{"n_layer": 10, "head_dim": 128, "parallel_block": false, "init": "normal", "init_std_qkv": 0.0161, "doc_mask": true}
MLP neurons of a small language model. Each row is named by its layer, matrix (up: input weights) and neuron, and shows model dimensions 32-159. Each number is 50 + 10 x the weight over its row's rms, rounded and kept within 0 to 99.
Before each neuron's rows, "fires on" lists the tokens most often at its 100 highest values on Wikipedia text that the model never trained on; "fires after" lists the tokens most often just before its 100 highest values on Wikipedia text that the model never trained on.

fires on: " first", "is", "1", "st", " one", "irst"
fires after: " the", " Th", "1", " th", "."
L4.up123:48 65 35 48 52 65 37 58 51 63 47 56 53 49 36 37 58 57 55 67 32 46 46 59 42 43 54 42 52 46 52 49 49 50 57 49 37 51 45 68 68 48 52 63 39 62 27 49 56 59 46 38 50 50 49 33 33 60 54 54 44 57 60 39 56 65 47 46 50 51 32 52 48 54 40 65 39 40 41 58 38 47 59 50 66 46 45 28 47 58 63 51 64 36 70 42 49 63 38 60 52 46 54 59 41 65 47 48 67 52 56 48 56 48 52 59 62 37 63 62 45 29 41 39 48 57 60 53

fires on: " ", " |"
fires after: " |", ";", "|", "eam"
L2.up169:73 62 65 57 45 67 52 39 45 53 49 29 61 53 53 43 54 60 41 74 50 62 34 56 47 39 51 44 45 44 54 60 49 41 66 54 53 47 40 57 47 27 59 25 47 41 57 49 65 52 56 52 58 57 65 38 45 61 33 49 52 56 55 48 70 64 54 44 47 46 59 30 68 57 69 52 37 53 37 35 50 57 51 57 50 51 47 45 36 47 67 43 54 58 56 43 43 49 47 51 50 49 52 54 51 41 54 55 60 64 52 42 63 44 50 65 54 52 42 61 35 29 39 62 56 50 34 56

fires on: "n", "p", "s", "w", "d", "m"
fires after: " (", "-", " K", " k", "es"
L4.up284:61 44 38 48 60 60 62 37 63 50 59 47 51 45 41 65 58 43 53 34 69 59 37 58 37 42 34 49 53 35 57 30 63 48 46 44 49 43 46 37 44 72 56 55 60 34 49 49 60 74 48 39 45 41 51 45 41 49 48 63 64 43 40 37 35 57 53 62 53 50 52 63 66 52 51 60 40 36 56 52 43 62 53 57 65 53 49 58 42 54 39 41 44 54 27 46 73 58 47 40 45 55 34 55 32 54 54 58 60 38 60 61 30 54 46 55 51 69 49 53 51 40 45 60 57 41 67 40

fires on: "ember", "ly", "ct", "il", "ug", "ober"
fires after: "u", "t", " O", "r", "ov", " A"
L4.up373:49 50 55 52 58 59 38 43 30 50 57 70 68 52 44 55 53 42 67 29 56 49 49 43 45 34 63 54 61 52 50 42 45 43 54 34 55 46 68 47 47 52 34 50 50 54 58 48 47 48 41 81 57 58 51 54 47 80 45 28 53 49 50 48 31 62 57 51 49 41 33 50 50 36 33 50 57 16 44 59 36 47 59 38 53 24 32 60 47 41 49 39 58 42 42 62 65 59 45 32 56 50 36 52 36 61 79 45 41 54 63 52 51 55 54 63 76 59 50 54 56 42 61 52 32 59 44 66

fires on: "ad", "y", "c", "al", "in"
fires after: "r", " gr", "an", "in", "k", "n"
L6.up640:44 50 39 53 43 45 46 61 52 47 57 34 57 47 42 56 55 56 41 45 58 51 47 66 42 38 56 55 52 56 51 47 51 58 47 45 77 52 50 54 24 49 53 44 44 52 41 53 56 30 67 44 58 39 58 52 57 52 52 31 51 48 40 44 61 65 37 32 60 43 46 55 68 57 80 36 40 33 50 60 48 34 61 40 46 57 57 36 45 58 46 32 57 59 66 44 61 34 57 48 60 55 39 50 52 59 47 37 36 48 43 48 39 60 54 54 51 53 53 39 35 57 57 51 51 51 55 55

fires on: "===", "=="
fires after: " |\n\n", " ", ".\n\n", "==", "\n\n", "==\n"
L4.up832:53 56 49 44 65 50 44 47 71 38 39 37 47 53 74 57 37 56 66 62 43 44 48 50 53 44 42 33 66 48 51 49 38 44 55 38 44 57 49 61 46 53 43 35 40 71 34 47 60 63 31 48 44 57 38 63 52 55 53 59 54 43 48 55 28 40 47 65 46 53 49 44 52 37 50 42 51 62 50 44 51 40 45 51 33 67 40 47 45 60 50 54 66 68 53 30 37 62 74 57 49 42 21 54 50 39 56 48 58 50 51 30 32 48 53 55 32 47 54 50 41 48 72 54 38 47 66 25

fires on: "|---|---", " |\n", " ", " |"
fires after: " |", " |\n", "|---|---", " L", "es"
L2.up377:47 55 81 48 55 54 44 39 55 47 52 52 45 57 60 47 28 45 26 40 43 51 39 36 44 57 35 55 52 54 58 69 55 50 53 54 35 40 42 35 62 64 82 31 63 49 42 67 60 67 46 46 48 48 69 52 49 49 49 60 60 46 49 40 58 47 64 34 43 41 51 53 52 61 63 50 45 58 53 45 54 57 63 36 68 51 46 58 38 55 46 48 44 53 58 43 40 47 57 48 40 29 52 57 45 46 51 51 56 61 63 53 40 39 42 48 57 54 53 48 54 49 37 63 78 57 47 46

fires on: "p", "e", "w", "u"
fires after: " (", ".", "-", " t", " \"", "c"
L4.up934:50 41 51 48 56 62 58 43 52 62 64 57 57 56 55 54 56 56 50 43 58 50 45 43 35 45 24 47 47 53 51 40 44 46 48 46 53 61 57 43 52 44 48 45 37 51 34 45 55 69 45 40 40 59 58 45 25 65 49 48 61 44 51 42 50 51 59 56 40 62 45 52 48 55 69 57 52 49 41 71 48 42 53 42 55 52 62 60 59 48 62 36 62 84 51 64 49 63 30 55 47 52 44 50 54 57 46 62 39 51 73 64 31 50 53 42 52 52 46 45 53 45 48 33 50 56 47 35

fires on: "l", "i", "id", "ed"
fires after: "a", "m", " B", "al", "he"
L6.up619:54 46 47 44 52 60 55 66 64 44 72 36 49 29 36 35 51 44 51 51 69 59 55 50 36 53 46 48 68 34 58 47 69 47 50 63 46 63 35 59 46 43 51 53 53 50 53 39 58 65 49 40 63 48 58 53 50 38 47 51 40 71 40 52 55 60 58 44 52 46 52 47 64 47 64 44 43 51 48 49 37 63 37 59 47 52 52 57 52 34 41 52 53 53 46 60 43 47 43 44 64 54 50 44 46 48 44 61 43 82 57 71 56 62 66 49 58 54 50 44 50 55 53 55 40 45 53 47

fires on: "ost", "ore", "g", "id", "any", "n"
fires after: " m", "en", " M", "em", "ter", " of"
L6.up23:54 69 47 67 74 70 67 67 58 48 52 41 53 45 41 56 54 37 61 42 50 67 61 41 55 44 42 56 42 53 43 64 56 51 52 44 59 55 50 48 65 40 31 38 58 51 38 48 44 54 60 48 41 46 34 63 49 48 52 33 58 50 45 38 39 39 38 56 56 52 52 61 38 41 57 46 54 23 56 58 35 55 36 46 68 56 41 53 29 49 46 50 57 58 44 48 67 64 58 55 45 64 52 53 43 40 41 43 50 60 59 58 51 67 50 41 44 39 39 40 57 52 53 40 49 48 57 57

fires on: "ary", "ember", " ", "ly", "ust", "ober"
fires after: "u", "ru", "ug", "ov"
L4.up907:45 56 53 48 48 47 36 51 61 58 38 62 71 41 45 49 49 49 53 54 56 60 55 50 44 47 49 60 50 54 40 42 38 52 42 49 62 58 61 38 50 66 51 45 61 57 57 59 64 49 51 77 44 71 31 56 51 58 46 58 48 59 46 38 40 76 47 51 41 58 48 53 44 24 39 50 45 28 65 55 35 52 64 40 63 50 42 42 52 66 40 41 54 51 49 38 48 54 41 29 42 58 40 31 43 54 66 47 38 27 70 45 64 56 70 62 72 53 53 53 55 57 45 51 36 51 36 41

fires on: "od", "art", "ic", "or"
fires after: " M", " m", " G"
L4.up365:44 43 50 62 44 49 46 35 61 51 45 65 42 60 32 40 56 43 47 53 56 45 46 41 42 15 69 33 34 52 64 61 63 52 45 52 52 61 40 46 36 56 45 48 28 65 40 50 49 73 42 57 36 69 51 49 36 58 42 45 43 39 48 49 51 61 49 53 54 59 32 43 54 58 73 45 41 40 55 56 49 42 56 59 30 70 40 49 53 47 49 25 54 60 55 50 42 68 41 46 43 55 49 47 45 41 67 46 48 51 42 41 58 53 43 51 46 54 51 51 39 62 46 52 56 62 57 51

fires on: "==", " by", " –", " p", " as"
fires after: ".\n\n", "ed", "0", "A", "\n\n"
L2.up214:59 42 48 57 56 78 55 49 51 41 42 62 54 56 50 61 58 35 57 49 55 51 65 37 45 59 40 37 59 61 46 47 52 34 69 52 44 66 33 59 59 39 54 51 42 35 39 73 46 54 23 50 48 58 52 40 35 65 56 35 64 50 58 48 53 43 35 61 62 49 59 50 56 63 53 54 59 50 48 52 62 52 62 49 56 40 50 42 63 54 54 41 38 39 35 63 51 49 44 47 47 21 51 42 42 65 74 47 52 42 50 46 44 43 68 46 39 49 45 53 51 39 65 36 65 51 53 52

fires on: "p", "am", "se", "c", "ch"
fires after: "ou", "n", "r"
L6.up73:43 32 43 38 33 51 56 50 50 43 56 53 55 62 47 32 44 61 33 67 54 39 59 41 38 39 48 60 53 40 40 50 50 47 54 27 57 36 58 59 20 63 45 34 31 52 51 41 52 39 70 42 52 55 55 52 42 33 41 43 36 41 46 40 52 47 40 44 31 45 53 45 42 41 49 71 40 41 48 60 52 46 56 50 51 43 59 48 53 61 76 43 54 39 60 43 46 42 57 55 68 38 52 53 37 55 47 43 47 46 55 67 54 52 57 37 44 74 55 72 48 51 56 52 64 61 38 55

fires on: "el", "ing", "t", "id", "ul"
fires after: "am", "a", "ord", "m", "ah", "ad"
L4.up369:44 50 32 30 39 42 56 58 33 38 51 51 55 52 47 29 47 49 64 37 64 46 35 53 32 47 62 49 51 52 45 37 54 61 33 54 48 58 41 56 53 40 45 52 40 57 30 38 54 50 46 42 59 59 43 48 64 50 64 54 42 45 32 59 70 43 57 36 50 43 52 42 70 44 43 57 49 43 58 55 48 57 46 30 49 47 53 48 67 54 42 69 69 54 46 62 45 51 55 59 54 38 62 42 43 42 46 40 60 69 62 37 58 49 46 67 57 40 50 37 44 46 34 62 45 54 44 41

fires on: "as", "{", "os", "av", "ac", "ass"
fires after: "^", " p", " m", " M", "p", " P"
L4.up872:58 57 49 61 51 63 60 46 32 68 45 56 24 68 40 34 46 40 34 34 37 45 50 56 47 36 55 61 61 55 53 69 43 42 46 51 54 56 33 57 56 52 53 43 57 45 60 61 35 46 40 56 63 50 54 56 48 35 37 58 55 36 50 45 62 46 65 46 37 51 47 52 45 57 62 59 51 67 50 39 55 55 65 41 48 44 37 44 57 38 44 52 34 49 44 68 35 43 56 46 45 44 41 41 56 40 68 52 51 48 51 47 57 48 53 52 61 49 31 24 46 63 34 47 56 52 48 37

fires on: "u", "ore", "or", "ion"
fires after: " m", " G", " M", " g", "ill", " W"
L4.up161:41 59 41 55 44 45 56 54 50 60 51 54 63 41 54 37 53 60 57 64 49 56 30 48 45 44 42 39 50 43 57 52 67 50 38 46 55 40 21 37 63 55 49 50 44 59 48 36 54 66 46 55 31 43 54 51 53 58 44 38 63 39 48 34 43 53 40 48 38 64 46 40 52 46 36 73 46 49 46 44 58 68 63 50 53 57 44 51 55 39 51 33 54 43 56 54 62 47 32 44 50 50 29 41 60 73 65 53 48 56 51 53 34 61 43 71 37 71 47 54 41 46 49 58 52 73 68 37

fires on: "ubl", "ar", "^", " ab", " not", "end"
fires after: "ep", " m", " p", " P", " M", "m"
L4.up892:53 59 45 52 44 48 56 41 44 57 51 46 38 51 53 54 51 35 53 56 14 57 41 62 43 53 58 42 49 45 57 47 42 55 56 52 60 42 35 49 22 59 42 54 63 65 58 61 28 44 46 58 59 57 44 69 48 60 61 56 57 55 62 51 70 51 40 43 49 63 50 70 55 43 81 41 48 45 72 33 49 63 49 48 49 55 53 40 55 58 49 37 48 34 63 49 21 68 57 49 42 62 50 36 56 59 53 43 55 50 49 49 41 46 67 65 47 37 42 47 52 44 30 41 43 50 65 58

fires on: "==", "===", "\n\n"
fires after: ".\n\n", "\n\n", " |\n\n"
L2.up418:49 55 27 46 73 55 40 23 54 71 51 51 28 58 56 51 37 61 42 53 50 42 24 50 61 35 49 63 50 47 52 56 52 51 42 46 53 51 48 55 36 57 35 49 57 59 29 49 55 57 48 48 39 66 52 59 63 82 50 36 45 63 39 45 46 55 40 60 50 46 57 52 61 51 64 46 59 53 46 45 32 37 49 50 61 42 27 53 66 48 39 45 53 43 34 66 39 56 72 49 44 38 57 53 43 48 48 43 48 42 53 46 59 41 52 38 47 46 46 67 51 52 59 62 43 44 48 45